config.toml
hidden_act = "gelu"
norm = "layernorm"
init = "orth"
learning_rate = 0.0077
lr_mult_down = 2.0
MLP neurons of a small language model. Each row is named by its layer, matrix (up: input weights) and neuron, and shows model dimensions 16-143. Each number is 128 + 32 x the weight over its row's rms, rounded and kept within 0 to 255. Numbers have three digits each.
After each neuron's rows, "fires on" lists the tokens most often at its 100 highest values on Wikipedia text that the model never trained on.

L5.up16:083122144149047071143103099212073154153104121124063107173118181169119118131142129131127129154156106108097118115148121176124163066102106122094101134126104154115092124091101181112196144207096162100098087098141112102111244140090155100141124118122170152146024145079139138102143126159154148130093125093080151106148188128158149096142143126141189130101169116097056134141148076167162111127071
fires on: "li", "=", "on", "ve", "put", " of"

L3.up667:079160158165147176154160109150149116168138071128103184187164137166116114135146118071119135121053161105150132089161199114153096103154117100100143058073112095054132172144183113107172131144119098094170122178124167106125128085211187062113144089140115149092104145118096152137138130140126076146133187171117115116167123210109124064177097165119065130114124141152082159147179127129130103142125
fires on: "or", "fer", "er", "il", "ar", "co"

L3.up493:070175082108091153134121091104111121104146161154146119096105151052074142132142246118203132113129114148145166108107180119130154166073138136122091173144142142094092114117144125078165116145109113140090153086162181114068112159154060068136168144112081118180096128110091097094116137112135084107082124123125122114167132084158101184157152136120161149084135149154180143136150142117142135114107
fires on: "ing", ".", "al", "ed", " January", " 2008"

L3.up137:095148087178113175139158173107135096153170049071091101150161143112084123093135070067156120177124123135154127166106157115118146158158161148129139098136142105131110132164132151101149119072120126098104092114150118133122177128115163106142167097153148124095096102112141156128144160153136177089095168139077107068183208119134119067126083120161132159146106129160068148137127142040177127090178
fires on: "d", "b", "er", "n", "f", "ar"

L2.up271:094122090161092135144135125084106159136075116114126174173125113125112082042118081121121169109107193141154129106189131129059109141109144118148150120155123206093132136187103076034125135108142110157187131096084148096185131172145115165179182146126117087161119189073093188083120114151128136134161165072103119084130148142090125148110131139168137121129116075135190113094129124168133086111129
fires on: "ri", "ry", "ult", "re"

L9.up726:139063079075116101109101167098116129163106154119108127109188134107111119152088078075182119172083155104175129156157129135106125203124205147114147088094102114113145128110096137064167222167112133107112128122117166122190119101141104139114098136126085138036127116104117173114099169136109133152068064144126143119203201117125128097141123154113121108152149138134114132123130192181109185163122
fires on: " an", " An", "ing", "n", "an"

L5.up82:111178185148064108162120095102147095128125152120195096121124081135180097079080100140131159143189144109087151093134131136154156174122131133154104148151111114142120129163079121115101139105154149131180134183141106214164144132151124159117091113183175119125141083119159175132103114082136142140113178154136115132163101114076117146144118144188013076076138169134070089133158130081087078134148
fires on: "ner", "L", "er", " champion", "en"

L7.up319:107113105199121160131072116155117141142145141191134107214099120116117136149158134136161177149092118159122135137126118121150114088127115058107185130109183101140153136153115109132205142111054092161138111128075115170103145170142115090069086185178113160098086062148105128120100128108151158126103145084189132177124163127124187117124147130086124129195133096121156103103123106104151102128161
fires on: "te", "ig", "re", "s", "n", "g"

L10.up10:122055089196128112176144090149076122190125126105134151127143131148092117143152123133151094103106097173096107144157150187156186111134096097158148100140093120145102107078138179074102175114071116096126107080113163122147066125069125031137087178163104125123068165118145121124087102154107165122108093067125102105135149148131098137147124198167108137156138108104141135127135098163143161104120
fires on: " P", " E", "e", " do", " Ro"

L9.up327:124146115129160146129143126120090157116157143172082138112129141136136085125097119161157124188179209123121142141130177147182140136156085179116134123173071187113121069150150081125154177103124161133108120087175113102121092161121126104123127163118105165135143127063104109092144143187140139099094163156132145149099127224090058126088093142132129104110105108110106142086125157100148190149128
fires on: "ed", "ing", " in", "t", " to", "s"

L9.up365:070131129147137167144175141098100096131137127124154129080120130045091172105150113148183094134154111078118107144184168101192079145171116122060137142127076094092119141107117149105111131149157121107142095159109075088141095140129147151163191123072065134117108112111118139135155107209122115122089095144111155167056175172095149163177087062080157141112111149123121163163123113179166117166066
fires on: " a", "st", " the", " its", "na", "s"

L5.up646:135080145131083147120116115058147138098110089090127116122131125142173151144088119138077105138094092182134105133132118158143190080125127154150169189133147125123126106175192140119135214132095156141097116109152135116153142109119156121172077163129081125132084104111165163113144062100198153074129122145076106132090137204131079101123066120165164155118095147108107184149053137128113143181146
fires on: "st", "s", "e", "ic", "im", "u"

L2.up107:061146118127192113152125142106124137112151127186135155151121149127154126140145131214141099155164150097104140112148091123134118178084185106149117184133113111130156095108176066102131100096142095116116146104163084090172099098150149138132118154103100130181163157192103139189137119098080075081133050127091167125175118068151116147147070149094133085179130171174170061190106149116203142085144
fires on: "-", "la", " Grand", "und"

L2.up190:161091177111099145124113090155094128182178161147089143076125131099106125141155197144204144152124124085134111112102109166132134101153105142110083177093176141116163138092062111072110063160130065155157137081154114140127102112124105126123118116168086151175130136103093121150110165120149096145097195111101151152157102117127070081143170108098083163155170135124183087153133148145105172175100
fires on: " inter", "ing", "ed", " co", "ly", " information"

L3.up421:087115191131145142095131122124055153085094083172139151124106136131133146067143093127129151147115135116129114177141163144127138182142116137127104082144179085140098124146153061103165163129139116141120090083086102135137155194075087162168127098160171087156152174181139127114142166139182119094097162154132103126130141173140059097165091183145086164173184110117170069130069113081121088090126
fires on: "ven", "vent", "ten", "an", "tten", "ach"

L3.up194:120095118112147185191105085165141118124149088112091132160103117119094107178122120121138113085145156131109133116186128154111147136181153084088148097112156149166092204128170177081166068096135134104129112141124114137182144098056109130163115124114070077127116085113189145138170181074141192158159166071130065111134165128133133114151110168165172176059140087120098193145090146101087142066178
fires on: "n", "s", "on", "us", "ar", "d"

L2.up277:094118064093110102106103107109129125115107157132094156155115132096126139094150092125154214155117129151112127112109107132102141094084143108163155077170207072106136117125092044076079119112201086132144118103168094160160109094149089139088160139127073142118151138136127109110137194082143140152089123127124082083135174133110081197115108081112121184093114126101157089118168182198067106107150
fires on: " Bro", "ri", "ur", "or", "ol", "re"

L3.up647:151102083170137108130131166146152106077120121115089137109156159141122090162102135114145095141120158185068078136070138105148160068127136127148194154146101141100143117091145086097152171059135099135129156162143083173130153103110099066188118113131125179108145086064105081114109163164149114067148096134122114094086090161127096163176042119142143164095102193168148240076138149113168110164140
fires on: "t", "s", "General", " general", "st", "on"

L11.up15:156101122124162196119153089100172127161086094080100171155156157150125130153154129107128081135125174109102141086187130140150144186138086107155147088168155126175178119085148148092136135153132142089152174131079142117117108136150094148114057126059093127125126159165120154147122151131095156163090085139122102112193163098140120168050095182104163128172060144087129156070183184138156149110109
fires on: " an", " |", " An"

L3.up260:114124169097081167112073126044123166158113115059114117169136087128126088110161124093146129099116108078105173163156117107110168137147090152110161139128158134149176099117145102126084055151144114105154133197106094060113123139072126070124111160142169187248183102151118118160128111095162147145142087113138092102169136181104125178115112088070135077127095088076107138119172131109166146063120
fires on: "s", "k", "a", "ke", "ar", "an"

L9.up192:112150106110105124122141078153171112152134150140131115097121154100167104124133111152168095123133146101137110164148158155066153113108143170101138099095176115153118153151126121135138107093146094174142156102169140123146126078103164082088082075098118082057173152114183103150132123136162074098164132122104185160117120147147168142190162112112118113148169096119097114116147154075183124192099
fires on: " G", " f", " D", "Q", " qu", " Qu"

L10.up737:134123137148144154103129212136148142177169123137094160189189115095122116115121127127147165136121084108111189114118131157169153074169139171081115145172108167109124121130120103077131083072066088157126110153151125129137084195130050100136143151129150077135121094096099143129111139126134086145087121120143142132148087173209074115177173117109151106152122159177091163131153129141154114121141
fires on: " a", " be", " as"

L10.up389:109101101107140125152130155200118178123186177090090109082157159129133151242174099090124116080135133087155131141107113106103153106143158150159084148126171048132123178101098120080074193127150158161100046154174162103102127083121112048085114150180135097168108176153087128087100128111173132134086142140167063126135184106155136101109130150090100097122114118125100119162170108091089119103143
fires on: " ", "lu", "n", "if", "ap"

L2.up2:158178117126092129122129078157169115128202156095142105113049149156164152123179166194137079145136113124146117130145108097102187144152152102076126128172158063152170095113104104087103087069060179115158143143139097160136121089106138065138132120077166079133087110136088129176128136159135102125112128163127071121131092106151143131165109070134103118190160107193125138063132160103134108127139
fires on: "it", "re", "ed", "la", "-", "H"

L5.up604:102096116142082122137145132151128099104151081106149129137094146179097124216199042138111111087131181076126116131161068116103159106115143137147130180156133130150159148064105135143107105158129153168213160149108160108074153086131087096107193199093117075101121162120135099111110141145125142142126096144093104107155144154101089110158151220046155127092099138181105109117149200146144091087150
fires on: "b", "n", "if", "mar", "ip", "t"

L11.up12:119071110159107159156162171118161103138159127092136153140143154127154110121130116117098166140129164103092105146098162093182090133065094148148136106136099132118122151124085135136115116113176150160179149160118196154136117097135108175082172167124149122119124153112105154103076110121132133120091046124140123088178148099101148077128092162203098184083127169100044162158155152131155119068137
fires on: "o", "or", ".", "el"

L7.up516:185109061183114111094177167149074155158129130154146155155122129103106144152102082115127065142144099138135130145122127132101150146075103119087122075160125151186141099127164111053075153154095137141209173129141117079122094166119069120167100106154102146113119085161078126155097115132123170148137063091135065097190138130120168153100141128116123133156179081098100091116157096196150085144078
fires on: "y", "e", "ly", " E"

L11.up124:173122096099091192100128167185104187128153106119091123155157060148192124182129168165147170131110042093118085107178130190100119106133121173180114181110125200110160138106136146064124134149147118138108133103135078142168095136109108038082094188136204123117102163084124150088055093149096080149097120136127077112149118144124106104129133090132093189162116132140099119097107152125112115170117
fires on: " a", " as", "ed", " was", ".", " named"

L2.up529:128159104097138132160114110152111138129104185158150118080119162083149161132113075169150138120132169148065180133169106159102081203134144199137108165128150152117130166105116039134135087070074077137101107100182149120167077107074080121170092098107111044049135170144135118110118103105137090117121146093135143134132133126118126140163184117125124169162107125100125169130084101091133119141105
fires on: "H", " f", " qu", "R", "hy", "F"

L3.up419:087121095104095088114095115123121129125137143166077153094126149162104109094159118156145117093124089087119085099162111136127178182097133167142147190129190128184161086128105170098137088170092170189128153084098141129086053097127084112143104183109192142099107145109125123181132098139082071107136125139122165142158113115154220146140100097110125114168152148143113083090101179110170140060122
fires on: "S", "-", "la", "van", " San", "el"

L5.up735:164099165135115147125090134110156116148114125093145120106177148096097137131114127156160110135081108177127123158136066060104109081134154120124141132127140089116112175107080053084140121117103117178118113111188111049118196166135107125111100183173057124134095110117077127135101099138134115166106159152134160107189117182163155094078167127101177118154130136135156159101143128143175126048148
fires on: "n", " in", "a", "re", "con", "in"

L5.up391:157117166107091129150150133058163164179110137121128074098116122158145148129135097153147153138092111126074143150128153122178106086135091163111129142150147116068085152118156147108139082130125125082165146149121100126098159097134116128112109087190177146170143140118159075130077157134140150178166079135145099118205134157145138105176143078108180102073143061120131132135144173109171136096136
fires on: "w", "s", "ch", "m", "ph", "a"

L9.up35:123115103159110202123158139137169073107063131122184144177129170147124144114094069119156123119104132138102157111179141196149147144104112158151077171170105087103136085124088148125114136146128152141144145149122123189068149143105152127145150085150147130157126073206158156115157113115119177108108076096115113124159133111162154115107157144166137119111123161096085149159162124133123119028126
fires on: ".", " and", " of", "se", "ar", "or"

L9.up520:126125202089155106171095146120106109147103132108137175156161141150091118145186104090153119086093158156077147149169138116108115183088136070152204140098128095106057067111126139125110089120149151161147141124105167126184109100168089148129096127043083124098182092170133120098086092100122135086064162081204104142173172118151133148139111197149132121109130064112132077076115141111177141133138
fires on: "s", " an", " |", "om", " M", "z"

L7.up717:134126139148090195103181182101124143113179103076145135095102143096103096105132103126071171143153078158148161086146167107133144135124105097098187113151105074123136117074057174140125129148187127151168202146181089121076104111156154137142125149094120117119140085105066167085116138139116205182173165136172128123085147185080114078163146121075129088145169151174147146138210054123124090116080
fires on: "s", "na", "x", "n", "m"

L10.up584:146073130146138119171183105131141095127114118113167102118184136120099150161094126086143070136125155083160160138111133228163148092112189072144113142075174126153097100163088099119090159139134109140112162128145136165095119112074175110149116148055098161166115099133125105104152140101119139170127193130169124150164175117143134098200116162154142174157141163096076170183199135136124088098124
fires on: " vi", ".", "n", " as", "s", "or"

L3.up195:100149137157099106154118087107181134152133169106104108159161113120100115075108079123116097121160077165135151145137118074239116131107190130076142088141178135126196139197117093129078081163196175131135128122135120143103134126166153161153109088106094123082152106073183123127116104092115131181115105125142146160138136129080131113156085140136132057098139140151116172138165110156136142084156
fires on: "er", "ron", "r", "en", "ant", "s"

L10.up137:124176107161075183112157119141114116090108159095108123134190108189138132125118163123156140149124113111138167150164108170135158096085148113146084156151132105107173108186109092143096161209123159140095112115137124132158147139059129076135083157074126117115160133018116104083100066095094125079082125187069116106106148126160085107104171108148107137069126128169114084122073188168108148111146
fires on: " as", "te", "or", " Award", "ed"